python train.py --num_hidden_layers=14 --hidden_size=384 --num_attention_heads=6 --num_key_value_heads=2 --head_dim=64 --intermediate_size=1536 --vocab_size=8192 --hidden_act="swiglu" --norm="rmsnorm" --norm_place="pre" --norm_eps=1e-05 --positions="rope" --rope_theta=10000.0 --rope_fraction=1.0 --qk_norm=true --attn_scale=0.125 --bias="none" --tie_word_embeddings=false --parallel_block=false --extras=["capped logits"] --init="trunc" --init_std_qkv=0.0384 --init_std_o=0.00726 --init_std_up=0.0384 --init_std_down=0.00363 --optimizer="muon" --learning_rate=0.00447 --lr_mult_o=1.05 --lr_mult_up=0.838 --beta1=0.93 --lr_head=0.00783 --warmup_steps=0 --schedule="wsd" --decay_fraction=0.638 --decay_shape="linear" --final_lr_fraction=0.1 --batch_tokens=131072 --max_seq_len=1024 --doc_mask=false --train_tokens=900600000 --max_steps=6872 --dataset="wikipedia_en"
MLP neurons of a small language model. Each row is named by its layer, matrix (gate and up: input weights) and neuron, and shows model dimensions 176-239. Each number is 50 + 15 x the weight over its row's rms, rounded and kept within 0 to 99. A neuron's up and down rows have the sign that makes its largest values positive.
After each neuron's rows, "fires on" lists the tokens most often at its 100 highest values on Wikipedia text that the model never trained on.

L9.gate721:39 41 39 58 48 40 41 19 37 38 66 38 27 74 55 63 43 58 67 28 46 24 58 47 50 42 34 73 47 20 48 52 49 50 50 36 09 62 61 26 99 49 40 60 27 57 35 47 45 64 12 60 45 40 66 63 45 49 58 52 56 58 56 51
L9.up721:65 39 31 48 53 38 41 47 66 34 49 73 56 52 52 64 19 49 62 33 68 44 36 52 14 72 35 42 38 33 49 51 71 21 40 56 57 47 62 42 46 72 45 75 71 45 40 18 74 46 30 58 46 58 65 45 34 46 99 60 16 35 39 52
fires on: " and", " to", ",", ")", " in", " by"

L7.gate342:34 61 53 57 60 48 42 31 43 50 49 40 33 60 61 55 40 51 56 34 51 36 70 49 26 45 41 58 52 41 46 67 53 31 20 31 44 46 48 81 40 22 47 34 17 35 53 60 54 47 54 28 22 43 25 60 65 35 44 46 40 56 48 50
L7.up342:80 58 66 30 44 41 38 43 79 46 40 50 63 29 59 32 29 32 52 54 81 62 47 57 55 63 49 44 47 24 63 45 41 66 05 59 28 59 62 54 58 41 61 66 55 51 59 40 85 53 55 45 41 48 55 51 66 56 28 38 40 59 45 51
fires on: " by", ","

L4.gate1065:57 40 62 60 30 33 36 44 79 51 50 55 45 51 80 23 61 29 78 68 51 40 49 45 44 29 50 47 38 61 67 55 54 40 42 78 41 42 85 39 76 66 53 50 50 60 62 44 26 20 48 66 48 40 58 55 45 42 46 26 56 66 54 88
L4.up1065:42 61 43 43 33 43 67 52 41 59 39 46 38 59 51 30 77 37 52 25 57 48 37 66 56 08 57 73 47 53 48 55 66 58 70 36 37 27 35 41 58 52 49 32 74 59 49 56 23 35 64 56 55 71 72 65 58 28 49 57 36 49 44 48
fires on: " of", "ing", " in", " who", " that", " listing"

L7.gate412:40 51 85 13 64 34 60 45 52 55 51 60 49 40 52 43 39 62 62 72 35 46 33 47 26 43 23 48 41 55 52 38 46 39 19 60 37 52 46 57 63 48 37 64 45 41 21 37 46 29 31 49 69 49 46 55 76 31 47 50 85 52 47 23
L7.up412:25 76 71 59 58 26 42 36 42 59 28 42 40 77 52 36 41 14 45 52 49 58 47 39 46 64 63 63 40 53 47 66 54 64 63 55 26 49 58 92 55 78 23 41 60 58 31 90 53 48 67 46 39 64 62 37 52 68 38 19 74 44 42 53
fires on: "-", "–"

L2.gate867:64 22 47 46 53 63 45 47 42 44 42 40 23 56 29 63 82 60 60 64 30 30 31 49 38 40 29 06 54 56 63 52 53 38 51 60 47 14 43 53 53 36 39 60 49 38 39 79 43 25 55 44 81 59 53 71 56 23 49 47 36 47 43 36
L2.up867:29 18 00 26 56 62 31 51 37 18 39 47 37 57 36 48 64 30 26 67 63 39 54 59 38 51 48 53 35 41 76 82 36 30 58 60 48 59 61 50 51 30 55 62 60 32 28 61 29 46 65 63 48 78 51 38 36 66 66 63 21 67 32 31
fires on: " S", " J", "S", " Sc", " circ"

L9.gate359:24 75 55 65 49 71 68 38 33 69 55 46 59 44 40 45 63 64 58 00 33 36 71 59 36 56 63 70 71 23 34 34 30 53 41 57 32 72 46 51 42 26 41 59 72 51 41 39 47 52 81 39 36 67 44 69 52 49 59 43 44 30 63 54
L9.up359:60 81 45 32 30 76 65 45 45 49 47 49 21 35 30 06 37 40 47 39 40 43 50 77 70 61 43 43 27 46 61 60 42 30 24 47 39 54 41 49 52 56 36 76 45 47 57 61 55 46 59 54 47 66 72 57 53 47 39 57 32 11 45 55
fires on: ",", " as", "ce"

L9.gate1265:57 89 53 39 42 39 28 42 73 41 52 68 66 69 53 43 24 65 57 30 58 47 37 49 35 74 55 20 40 24 63 48 38 31 57 60 35 56 66 64 57 60 53 55 52 42 47 75 28 74 48 62 41 65 39 55 57 66 45 57 57 28 27 50
L9.up1265:35 56 48 38 60 19 77 41 64 37 59 62 54 49 48 40 53 52 39 18 62 28 63 79 63 34 15 21 32 61 39 51 59 30 94 60 67 62 61 40 72 61 56 41 64 14 33 54 40 39 37 63 39 66 58 36 68 43 36 61 52 42 57 51
fires on: " and", ",", " as", " or", " ("

L2.gate308:46 75 41 47 35 63 41 63 37 47 39 28 33 57 35 66 69 67 38 38 29 72 47 62 46 34 60 59 68 57 59 63 50 52 44 53 46 56 65 57 36 36 56 38 61 55 52 64 51 37 53 34 49 40 57 55 40 52 61 67 27 05 41 35
L2.up308:48 60 41 59 57 70 24 71 51 65 30 55 40 57 36 58 69 71 32 34 65 58 50 44 46 45 69 59 48 11 46 58 83 37 34 42 38 60 47 34 30 54 59 45 45 53 32 61 32 45 46 34 53 47 40 61 63 56 47 62 47 43 31 47
fires on: " West", " East", "South", "2", " Charles"

L9.gate1218:47 51 41 41 65 33 53 52 51 51 24 41 25 41 44 16 62 72 45 58 51 52 55 45 23 38 39 52 40 40 48 25 47 54 56 62 30 43 31 30 62 49 19 43 43 56 39 46 35 41 53 04 61 82 52 44 30 43 53 70 75 31 49 77
L9.up1218:37 48 47 31 56 43 45 42 50 46 43 42 28 51 49 37 76 41 41 53 37 66 67 49 26 44 68 39 64 49 36 57 30 48 59 37 61 55 49 72 41 45 60 32 64 21 54 41 52 25 73 55 51 78 74 62 51 41 50 37 75 57 42 46
fires on: "-", " C", "=", "C"

L7.gate1111:46 51 68 86 46 49 65 32 52 51 40 40 42 52 68 37 43 69 77 31 48 43 51 51 73 56 53 41 44 58 84 83 47 52 66 35 41 65 80 41 77 63 37 69 67 34 61 65 60 45 38 61 49 44 46 86 43 16 45 38 21 73 73 37
L7.up1111:54 57 54 40 58 36 52 47 32 48 68 65 42 30 71 38 72 62 61 34 44 55 47 65 39 53 67 51 48 57 38 86 39 53 67 00 28 46 92 59 48 53 29 57 68 46 41 78 34 53 40 54 38 69 60 55 43 79 30 57 57 44 26 55
fires on: ",", " is", " was", " in", " of"

L2.gate1224:72 21 79 83 49 35 55 56 40 30 74 55 44 76 29 54 44 31 14 61 56 54 69 69 75 36 41 55 38 44 66 44 53 39 55 26 55 62 55 43 59 19 65 55 53 35 43 51 58 66 66 93 65 32 50 75 64 56 86 63 77 49 56 37
L2.up1224:46 45 53 59 49 64 33 13 55 58 52 61 46 61 32 52 62 39 38 58 61 17 47 64 60 37 52 36 60 50 67 70 60 01 58 38 35 40 59 41 56 80 39 37 53 47 22 38 62 29 45 45 51 51 44 45 51 54 47 39 47 67 52 35
fires on: "le", "no", "No", " any", " stat", "act"

L2.gate969:45 38 40 33 66 38 44 51 56 51 47 16 49 55 71 45 83 45 47 51 68 45 53 65 52 58 43 34 54 48 55 47 41 74 73 56 68 46 75 57 50 46 59 26 54 23 60 56 24 46 43 50 68 57 78 56 73 39 55 63 48 42 44 56
L2.up969:46 50 22 41 49 31 44 36 50 29 57 55 43 50 41 56 75 35 42 58 59 50 67 56 36 38 67 55 56 40 59 56 54 56 34 59 64 51 54 46 67 66 42 56 67 44 46 49 46 21 57 50 56 51 50 95 79 64 70 54 47 53 45 70
fires on: " S", "S", "r", " mer", "ss"

L2.gate1401:36 43 25 33 40 59 51 54 35 35 36 29 63 56 73 30 59 73 35 42 57 74 76 47 53 51 55 47 57 46 50 41 87 63 62 41 42 54 11 50 84 20 56 72 64 50 53 54 64 43 39 55 47 67 42 62 46 32 20 39 37 36 26 44
L2.up1401:71 43 29 40 60 70 72 58 44 36 36 52 54 58 71 27 30 49 48 49 43 71 48 53 22 38 60 33 64 38 56 60 51 39 50 45 50 94 43 43 58 58 55 58 60 70 53 10 53 37 76 39 39 63 78 55 36 42 38 44 67 38 35 50
fires on: " Fa", "fa", " Ho", " Gra", " sm", " Bro"

L7.gate574:36 43 65 57 84 54 73 64 61 56 34 71 58 41 36 71 69 72 46 56 66 33 52 34 51 41 46 53 45 45 26 34 65 58 65 67 70 59 59 08 53 37 42 54 57 38 57 53 46 65 39 55 47 47 73 62 49 51 56 63 62 54 62 29
L7.up574:47 70 33 56 57 16 67 58 88 48 55 60 49 45 33 60 21 73 53 37 59 37 40 51 38 64 56 28 48 51 39 66 49 46 44 63 37 29 79 25 37 69 46 66 60 63 48 66 52 53 44 57 47 46 29 52 50 44 68 47 47 21 65 32
fires on: " and", ",", " while", " season", " (", "hem"

L9.gate741:55 60 60 30 60 47 58 61 41 48 55 50 66 63 64 35 55 41 48 36 46 53 42 55 48 24 52 42 34 64 53 55 34 52 49 37 66 44 78 57 54 56 49 50 63 45 39 53 54 45 59 71 56 71 53 41 42 63 65 59 92 41 43 22
L9.up741:45 52 48 57 55 36 57 39 60 53 46 33 59 78 25 32 56 54 31 38 40 46 57 54 42 23 35 32 29 34 38 50 23 40 46 37 64 61 43 58 57 47 72 38 46 57 48 30 29 82 29 67 64 63 52 42 80 43 58 43 59 35 51 41
fires on: " |", ",", " and", " Hot", "/"

L7.gate1058:71 42 57 42 21 77 56 41 65 69 53 53 41 62 50 30 58 70 59 22 52 44 61 60 61 59 56 66 69 30 49 64 41 52 22 74 60 53 36 57 63 61 51 74 40 52 45 38 65 63 56 85 30 63 63 52 67 73 55 66 35 44 19 73
L7.up1058:63 25 57 39 43 51 38 37 68 39 45 55 55 74 71 53 57 33 43 36 35 62 46 66 56 21 23 54 55 72 27 38 38 57 58 63 42 52 41 75 49 43 65 47 39 31 41 54 59 62 51 70 47 59 34 40 62 57 26 46 60 25 40 42
fires on: " (", ",", "=", "—"

L4.gate17:68 57 61 58 68 35 56 34 26 69 43 09 42 26 54 63 57 58 65 38 29 25 74 77 57 31 43 50 51 54 66 46 75 60 80 48 54 33 73 70 71 77 44 44 56 38 69 60 42 46 45 53 37 83 45 38 67 67 37 39 87 34 66 71
L4.up17:63 39 59 26 59 17 68 33 57 44 71 54 40 64 40 44 81 61 57 55 64 60 52 50 73 64 59 74 53 42 61 70 42 37 58 65 49 49 58 24 70 48 44 27 78 16 53 65 61 55 46 38 42 79 50 52 59 31 69 59 78 51 79 99
fires on: " also", " most", " ass", " opp", " such"

L7.gate177:38 46 59 63 53 46 52 54 23 37 49 68 45 42 74 60 50 39 42 59 43 57 19 45 51 66 44 58 33 58 50 64 43 42 52 40 22 54 33 66 36 25 43 26 73 41 56 50 71 67 35 52 79 56 32 77 53 30 33 49 42 58 56 30
L7.up177:39 52 58 81 63 17 29 54 74 50 38 49 40 64 86 62 28 36 48 24 50 20 73 50 71 32 64 52 61 26 56 52 49 38 61 55 27 72 48 52 42 67 46 61 69 61 35 39 07 26 66 32 27 64 67 21 52 67 31 38 69 35 24 42
fires on: ";", " and", " |", "-", " (", ")"

L4.gate1488:68 57 27 20 39 77 91 53 57 46 97 41 69 41 39 58 50 64 43 44 33 48 74 81 30 42 67 28 68 49 54 34 59 46 45 79 48 30 30 70 19 61 24 35 56 56 27 57 80 55 83 20 39 39 41 37 39 57 76 67 38 54 65 78
L4.up1488:64 58 31 36 50 50 57 54 53 37 74 42 56 42 24 40 65 71 65 29 32 45 65 56 55 28 74 25 69 15 54 51 67 72 48 72 38 53 49 75 47 58 34 37 68 62 35 46 53 34 73 31 48 48 82 89 52 45 58 45 18 35 66 42
fires on: " station", "ce", "ss", "r", "ta", "udi"

L2.gate272:29 61 36 68 57 86 53 62 59 58 52 51 81 90 34 42 33 72 52 63 53 38 42 40 67 57 38 41 41 30 50 34 66 29 56 76 44 63 38 99 52 44 43 64 36 30 62 66 57 45 44 54 29 61 24 70 75 59 57 41 51 17 61 49
L2.up272:23 64 38 67 70 57 21 44 62 27 55 49 50 42 64 34 64 71 46 43 45 50 53 46 58 57 41 62 34 31 65 54 51 55 19 33 46 31 37 45 71 41 45 53 53 16 41 26 36 55 56 23 30 53 32 45 75 18 40 38 60 42 66 09
fires on: " ev", " med", " Hor", " compl", " acc"

L7.gate1207:34 47 58 68 56 55 47 60 60 40 32 80 64 16 67 62 59 48 65 43 61 83 51 60 55 68 55 61 35 38 28 40 66 46 19 61 23 57 05 46 48 36 40 37 51 42 52 53 54 24 51 71 75 50 66 39 52 58 53 57 61 26 20 56
L7.up1207:61 51 47 43 57 54 44 27 63 61 30 41 68 58 52 72 70 63 29 36 57 28 55 50 51 50 51 73 51 34 59 88 67 54 35 58 49 67 52 46 38 42 43 40 70 45 57 69 43 29 44 22 32 82 39 59 59 72 87 66 37 64 35 52
fires on: " Ja", " Jon", " Ag", " Ju", " Ali", " Li"